config.toml
norm_place = "pre"
qk_norm = false
bias = "none"
tie_word_embeddings = true
init_std_qkv = 0.0362
init_std_down = 0.0
learning_rate = 0.00553
beta1 = 0.9
weight_decay = 0.016
lr_head = 0.00462
batch_tokens = 16384
max_seq_len = 512
train_tokens = 269000000
MLP neurons of a small language model. Each row is named by its layer, matrix (gate and up: input weights; down: output weights) and neuron, and shows model dimensions 0-255. Each number is 128 + 32 x the weight over its row's rms, rounded and kept within 0 to 255. Numbers have three digits each. A neuron's up and down rows have the sign that makes its largest values positive.
Before each neuron's rows, "fires after" lists the tokens most often just before its 100 highest values on Wikipedia text that the model never trained on.

fires after: " the", " h", " H", " a", " an"
L4.gate125:097119119122129109117130110123111112076138130125157098150164096120068114107120166109159108126179160153185069157083126101098118096137148113153108055127160157148082163162158113170166159151179135091078128180154154209138192113113107155148121075177104103101077169110123136096155095113150142140145129101133181138173154131145133128123168077105084140124134156123114138107067113051157080170116136195125135115098110106111081161148093145090124138112108141102116116098104135078141166135139096120119170088085107097138151193157144058154133095096175102127116150143089122104150160159093175081090082170134148066140131108111108145068074085170164122230140117125098161068153073105117172089141146125092126105101160141104130162118086121126079196182109153165060126106139108205164172121094133
L4.up125:144101099151090189091117070130147157100137088133082138137131140139122071139105154107127182157131141157185145123134111150100099135065149112072161090144159123147151140128128135154169123108083083109101197170132192094165148127113098110118116113121113105206099129142131102123112126131169174119108143145115110162166084124129172154092054082130130078102151103127138106132128066107077134127126137188184103157081105124150076129123147109138172087056102145112103139116169130110080095151135157116153115104104149186094115092159114154112224131050105142109118081134123121127141144098134124111118213110150099095137138115123151110075078143178146099116146078160102157198061075140170233118120170107107110062167093150141072190078083156120142126135131114096119068128177113143113159134168145
L4.down125:061119072160125136092108119130069128163104067121110111149182125138118086150148092138139149195138109151154150028108084057175122067097099173128110152123148128098177181100045110123111082142165087124090120115124160147139142115142148129127151104139132139106100107099155089189147127106089134125111096106086139181143097116146122078077142098102136119116126116097143094101066157107150153144114080126123124171106115091098111072174169191178107152160184093086109122138131128062108136154116073144075114145115152190145114162162109157150137156118134073038209084137087140114063112127129125125102140177144148121134128110160099122131108123114137128130150170128169147167178074088102116120137171156115138141099035175119113095095113188147110111119115104139138197079128069122083148123168139

fires after: " |", ":", " B", " is"
L4.gate151:125124119162101154128093085125138137144116132102109151082115136156146097094103109160071171152156094113112115181110105089161075133130095142144080102144128059102057086079105123156074157114146115105118162082203107154104147097128124171169145148135086107143133097108149144171130157108157075139140147204108134184164149129178177069117159119064102114174112165101136079091161115140117160122144067035106124180188093167071125103162076114163095195109130125115113197157088157161157111103146168153167138135125156178171140170107096143157144109206132125111105088078183118160121109136071168135116163151125200116186096153157106175125129128168156101136060118093117086124144193121108155101122144084140131081096148111148134168115130165072123151112102159094123177121141097126106107126134156
L4.up151:090160067161119122111155116132104107133098147096089093129157136148149105111109077145088126101094086127138136142131090067169084086126165128160129138105084179138143098079146130110147103162062141109151116090122140161153124152170131154207153153158088122094095120136152154155141117178139108097168134095117223181147156156159183129168107122120099112110101152145107145173146099088108166124061147123139214225164096172163062106121189139123147159137079152092101181119081161133159147078145152102110108135128113093188121135151126143125138170134158178161110117147097125171176134069123106119154118143194133161112180117168115142134149125181143129097174182131094135108099167074101134126119160104135111097160154123146199118110162135110070118190112173215135170108117075147145182100096173
L4.down151:128065119162119126104134120099144083150125163116113149120112171122105138101103074151161130204095114059132136102101155121141180126092034071137137122105183162085121175142132091112108143134030064104086169114130123165120113142129108143107094124139091100134136104100116124111149098089072068125109124162145126145146142121105156022194071080128194143111129109103089128131133112158109077115204136091146157093131145057113126179140156081092148107134096132140061078143095101126132122129217119155108130112120138155180117124104111117082135120137064137142107153109155128151134154221138118123132157111114155127122120159161137163084149131116165122117090073148131153113118172157122132160100129112109081056121121136130112095182117130135116161144128191156157061121116163073114028141171117

fires after: " the", " an", " of", " a", " for"
L4.gate35:080140129111117167163100124153141144144108127154101155133172097138105141114118183064093138144127148168147097127104144179129111201110125131160109118108090164123083161092115184132166131146142127133057156138095145144125071059181132062087146164105146105125112088151139127126103158125153085123127173143167193132124143097171123141181107118089148133133158075148133117122083143125127141144122096127169099106055082149160105147069179110059103103134120106087147102133106127052145114090191178163105112103128136159136106101112132061157113097072153134082143088130100042165139147187193147112121122130132122124092102102108161127078104138118174030155111110118152120147191135107056169178088132075117149182119174100123158093124082180066139132126095131178072158147100091149156082087123133
L4.up35:178097082128100161118159131119113149155121141175200149156173125111127116088118120109106109121123082118080180159097131068106151143116069143165148145156131134089131169160114125149150222111130177165097155093090100121121133140117073142131151163146135117084080116103107165090117108083155137178118107124159127167058148157138150156165162139126178107112063138132183081154139070113095174093128101146173135112165147120077117053095196138201166110146050097131131123126145141135150084185115173112123082100129187084099140175144179141129201166167106108157134107093079100117144102140090107135105126119130107135098151134156087120084121095201139096150129165135075130127203090151156126163129110079131070089152131146122142102079170137110131131186103058132113069125160157174132128096072105
L4.down35:055165096166137131212141134117145118098106115177176127085088103164178138085140070141148163160114120117126152207124079156103148146138198132148106139132115068170108098031152132194147168132161148143113112113105158132173119107101171112121158131156127128128075114153095164094122097117093153093125161117159181110157187106149133161177141121094098177207135121106119037128070087146058091104138063102101156143081057089084156105112149116121150161124126079103140098109144101158107094160100098107160160129117180096120099180124142103167112161118071065106153114125107096108119162081163175101128169133132134156109190169133100137093132120130125060143156153125115116125090058072112127129137114091118114109089137117135167120135111147168137184154105139070122162107153087144144132177121112

fires after: " |", "-", "==", " a", " ", "ado"
L4.gate820:120150131109092074086188117127129107113185082038153121116144083103153112099123126140138169134082125059139149178120159112168108149106113130156123145082055172104138134045154105151108127140135204162074083121135153127111114129153105137148102139105101142092140146118153174114176080134101147146129156167108117109146148091087192037156054100162109143144088109095132093155055067165187115151104122146144168096224145117128088148125150087104063153114109173121138132148182150137131098130159117135139063143179158108146073145079064118130106175105158105132092162120136129108131166123103146145165125156104147066120089148151140123069147086107138130130105121063105115192140058130133155114104166158115133099166152116153151121099135137124164177143167160181184173158142114109120120099127166
L4.up820:134127123075083095135121137135093116123133155120152159115116127085186167163125082150144114107079108142089097157143165134209105182162117144138166122156136139136129113097133148128196129116133165143118139142121162119128129125036102149162115080087148125206189089105093073091093144119096150149134114109095132156105129188164179175157124068127078162126135123172125135133108170101153142154111117116078042108092189170148138155068168096149113157133184106167086145144128093135149144120214161078160175100158151149142107162140172094128124146116077166083149170047145172142204109155123104126169101159142113178152141093162119125186096116139100096125160170105150125113125137164146144139124088100133108177113130123171130151159030137141145023126137140156111135145112142086126056146129112
L4.down820:165141140125118153145144119113104141168105098152120145108201118146108093134139163158128073108107072158101207113105109152109114042086128159109093150124230147159098099063077091121093192096123134136112145141127134118120120161113197118083081099143142088120132172117161089045104118105171158105118120180149190124086105092172114135092098086125138146106169155157137151144127095118140101173141145122114139108121117073107111178123088174135127208104120120106135137184124127127071116171143051122129155105098141083140188144115207100162118130124060147120139121122110110144155169119059105158154147094125155120117162112154073118156102158132135152156141085166151123117069146206157155121150107117180148184107047146129133146146136123122106107144095099068112109053113156095152151135186079

fires after: " |", " g", "0"
L4.gate504:140135127123134157050055130142138114098107067194134046124153150126123094127149137103117123152099094160059141156120100125127112133132091090124168074140111104073091152124146138098129107093115159107132179129113094091156172168199120164122150130115155137196126083107162105109134127129140108102096173120156147084135146112170125146099131048068114125117106154157137098123153136065116106151116124119138163136163055124091101145086114138136093079117158148159124069083126181149115150090056147105126140131080045097111162131068095144128093102169107120200101142181121177122120147132168127147189101147142123083173112155104118184161104175177147060099076122096135115074143121126130163091092161120093117168158134085121116101113144160211109114029141141147121161099125105108089115181126168
L4.up504:161153058068158125121172092137119111132130146097113124096131138083087103120124149127105138134095160169123099130206097173160168107163052164141117141146146130122119134105116132124171128089112094136102076075119134136134116185135121132141180148113184127099119163156209142092113134126127141124104097126100166153064124175172112138092148138115159111101115075142170146132160123110098139112041074185088098158108126205130122094143119097094115134119122169121103161128122082179063199135172134066118090122148111155220145108104169094165096152098163109086114129104120108160166126116150088101121119181163124098123124113143100159144022087102087115140162138125111102117148197206109090184181087168099105127154139098083152151109101165079096128127121092110161117126056178171122118156139093
L4.down504:039130127135121163116133162163122176166095105199122103120145147139146146067147155148139134152091136137179134187127175210095160068130127063121146069097163152117087112152141171127085110088145135102105119164126110091127122134061121146149137116158146099152131137107055177158116179103112081169093124128083152156139115075115189144140094063078142192124110114137095079085188123101105051164166188123175122144154102124079109090119123127128146094189157091133163133099147157085134179129117104139065092095153114113187117104101114115111171100159140167092086148151133112083150092137123183116141153138145076192139072179133135153166115173167112076122122092117133097134141142131108120124062198074151145096147171137164105135120137104132067119159151117152085098158135073104116131147152135

fires after: " ", " July", " October", " June", " August", "On"
L4.gate155:133132175076136189110173116145103098120114130137125088110179109108110158166164070129147133099098090162113083140133100112115164147138155148152166064117135113111149102120091116117088113117137187131156113112188092150067133128095181103132122109127120188099136163129121151157130099083077171165093169125089085081121137150055175135133107063136081114122200134161147186124150107149155166206122157075114162087148162143100156147101112132163111160148085102194134223129154112161133192153183129135121072134177158140155116081111116157164185090174144078155130190099125134112137116137127133115149162129110098168168098171172108141135143066097118132094116118149182143131110160111119082121103116177177161075139129142173106130111124082218148128100144147111067087122169131071100075160088125
L4.up155:126123108084095155142167107062094092097085105099098109065098138126136130121147125141113162151161111178139116152105156189182141122181108179122139123125184100126138120122106132045123168068089104065169132169162124145121196132089141068141094093135155130085149188119185105174122116212172108184167088141126154108131173166118114146144127164070120199137122160147155107088205111107159185162121165113124059114146111108179148067147188187106130114118145151147173134090070117138161170152113177106092084148109121126144115146075118152159129107121125135098115132145163164182125163124141148107151142098127151085159181155174148166161106133187105121134138140067115088102109147162068169143127173109159145079170134149144128115082149110126150114108101145137106138142171122075136054164080137
L4.down155:085152165121128156081148132160167165155124173132156140149167126090176146124173115170106150148205105144128127108127133105090190120081182161138141103156089167117205200061136109120129134139153141132139150129129160164039138126153145141119144154114122152053098156083081202108134151100124170151069172111127128092149101118120142107128158109226096115121137127112146052149103123126170135151127133140096140073087130148140092172140140023117123185139174100156142142079134142094131109141199126129169105097081109162169111108151120069058201123115063128112131146056155155094107128076093096117168131173117105135146138164166114134135095109134170150098118136126154140133078107131084146137157072134119132094135101145163156164146129119091098160103194122160148141178131083175119101113176129

fires after: " |", " dest", " dem", ";"
L4.gate254:160165133146103146177089111126104057114166117129133081187104119117120137119182095092171123149114136176140103109130106127180126127126121122145080160179149157081101102143150116094163165154152138093108104149124136202114193074087114122139117159180128122107093104047103124154142127141118177129115160094119140166200154142168164140039177174092122101156029131118111069150114125125144116136118146148151217115110128150130135135115080112129130129158123131120112155146138128187076143090121102148157162151122086142100119090144055152079098158163092177128177116098121149132108146136164122150133114095081091194134125114155126078169082163111184083057084124186089128148092083111161102156125168191127116129112151168108104088125116172194100120108095097069112145099133084139186078148149174
L4.up254:097101152157087079118070155145164190123141094154154162126057148110148132148139111113125123066138109153143127124134086125200086136174115083124117113154123126120211170069187128135140072106077211151159152148171076164200136143121053171096098135117123181171149164094095141158104071144060140101131132125118115094111090161155127104101101153111121133190131094118162093127122117153126128137167116172128063136112158100141174148108108151144122074088135160156054070123140113117111156128108143107213124087083077138075163115120146109123097158197110120123169121080132096137122165124152094138130097213126164108107101132123176110189129151108145111110107146109125113094114180116134135141143165103069123097159133168161155104132098111167196107142077155122070156127100157182140073122141126
L4.down254:117118124106133128111138102047136136134112128145093114127158089186127063155126134100156144120153175127140151140133108160109146081141071030125117105153202175102171145156168182180065071137100156126116131105145130138099134093120132108182121095172141121139125092172112122092164159113106074099160120136111124124125216162102102139130133166116109114137106065153086104172073162108087181155079056131140136188130085085165170102094088169146097163182126100124141109159119095095097126134105150112095139186115128184179124121110139129165127098178078155179110078095137142125129136142088126144149093140119134120112195175135081107168117110196136221116142105091096187108124118139134207102170145133107120123100177150095066082138163114126056118121174076152136109120146095110134125110173124

fires after: " |", "\n", " E", " po"
L4.gate7:064140107059146116088173137151141159100109148168158128079131164152135120091101117105112113072155159190142138119164077090149161162083072133100119082122119128093091130111238143083130108111125155100166103159145204195159111116109104130125144152128120151168117078106145101162169199097221129104133120155090162154118112118164103121102135075141131115162108147163122130062132130078129131142078075134168088155179109116092069124110101080117144144101149161168138098086148129082156133145134144152145084170164097146135160085121154116153162153122180146090106098159084175122142121150129133194167136118162134113145110139080065102132163112109125102157149131178161107172051110148138087203076082166099137107118155121068100092160067119111114169088136149129125105128139069159092115105181120
L4.up7:072079118064175067196182131058128122135094159111149139103141142181167082142133214132113048128137094106084093130109080092093153099123082131183128095182097214122124100152147107071099109147063049156102119148071185119149068086123119172139133104091123142088130086161160068143147190132147133109101127137121188114127124154120121143180153154113137151107168165107096158085096094112117146143146136138119102129188149145136140183157108124149146165153098146132144119089175131151085172121126137135092108136136181157042124098098155141124120092150161109083153125087172121094137134104150164134138082132135106118148143152100142120108142106125173133077141110114130097136172097150172159195094113134130179067092141123179187159113070100147144067110124094109146114111093158142092139090159112
L4.down7:255122093059131203148114150150101095123107093096096095134162144159138161110112101130157144102169128143129151121146145148173116132100138132156186153110093112101121102132200101063142155144129107078138093178137138123163171125165163099119104111180136117094099132117142039144181140060112111184152108173041129109116102145195100151203092120140113123179107146084164097133136098151093139165142104138168129104121055101159142119180169129161112107088117154094074079104107141107127088086139132155137168112101089117098133134146125118201133058116121134115119163096153056111099088072146136132131125133134111157159202127077100098144115102097168108095177182135174135133125144105139121161126178132169139104163170165110119152104115143128069102156140146084101111164109115109107093153177134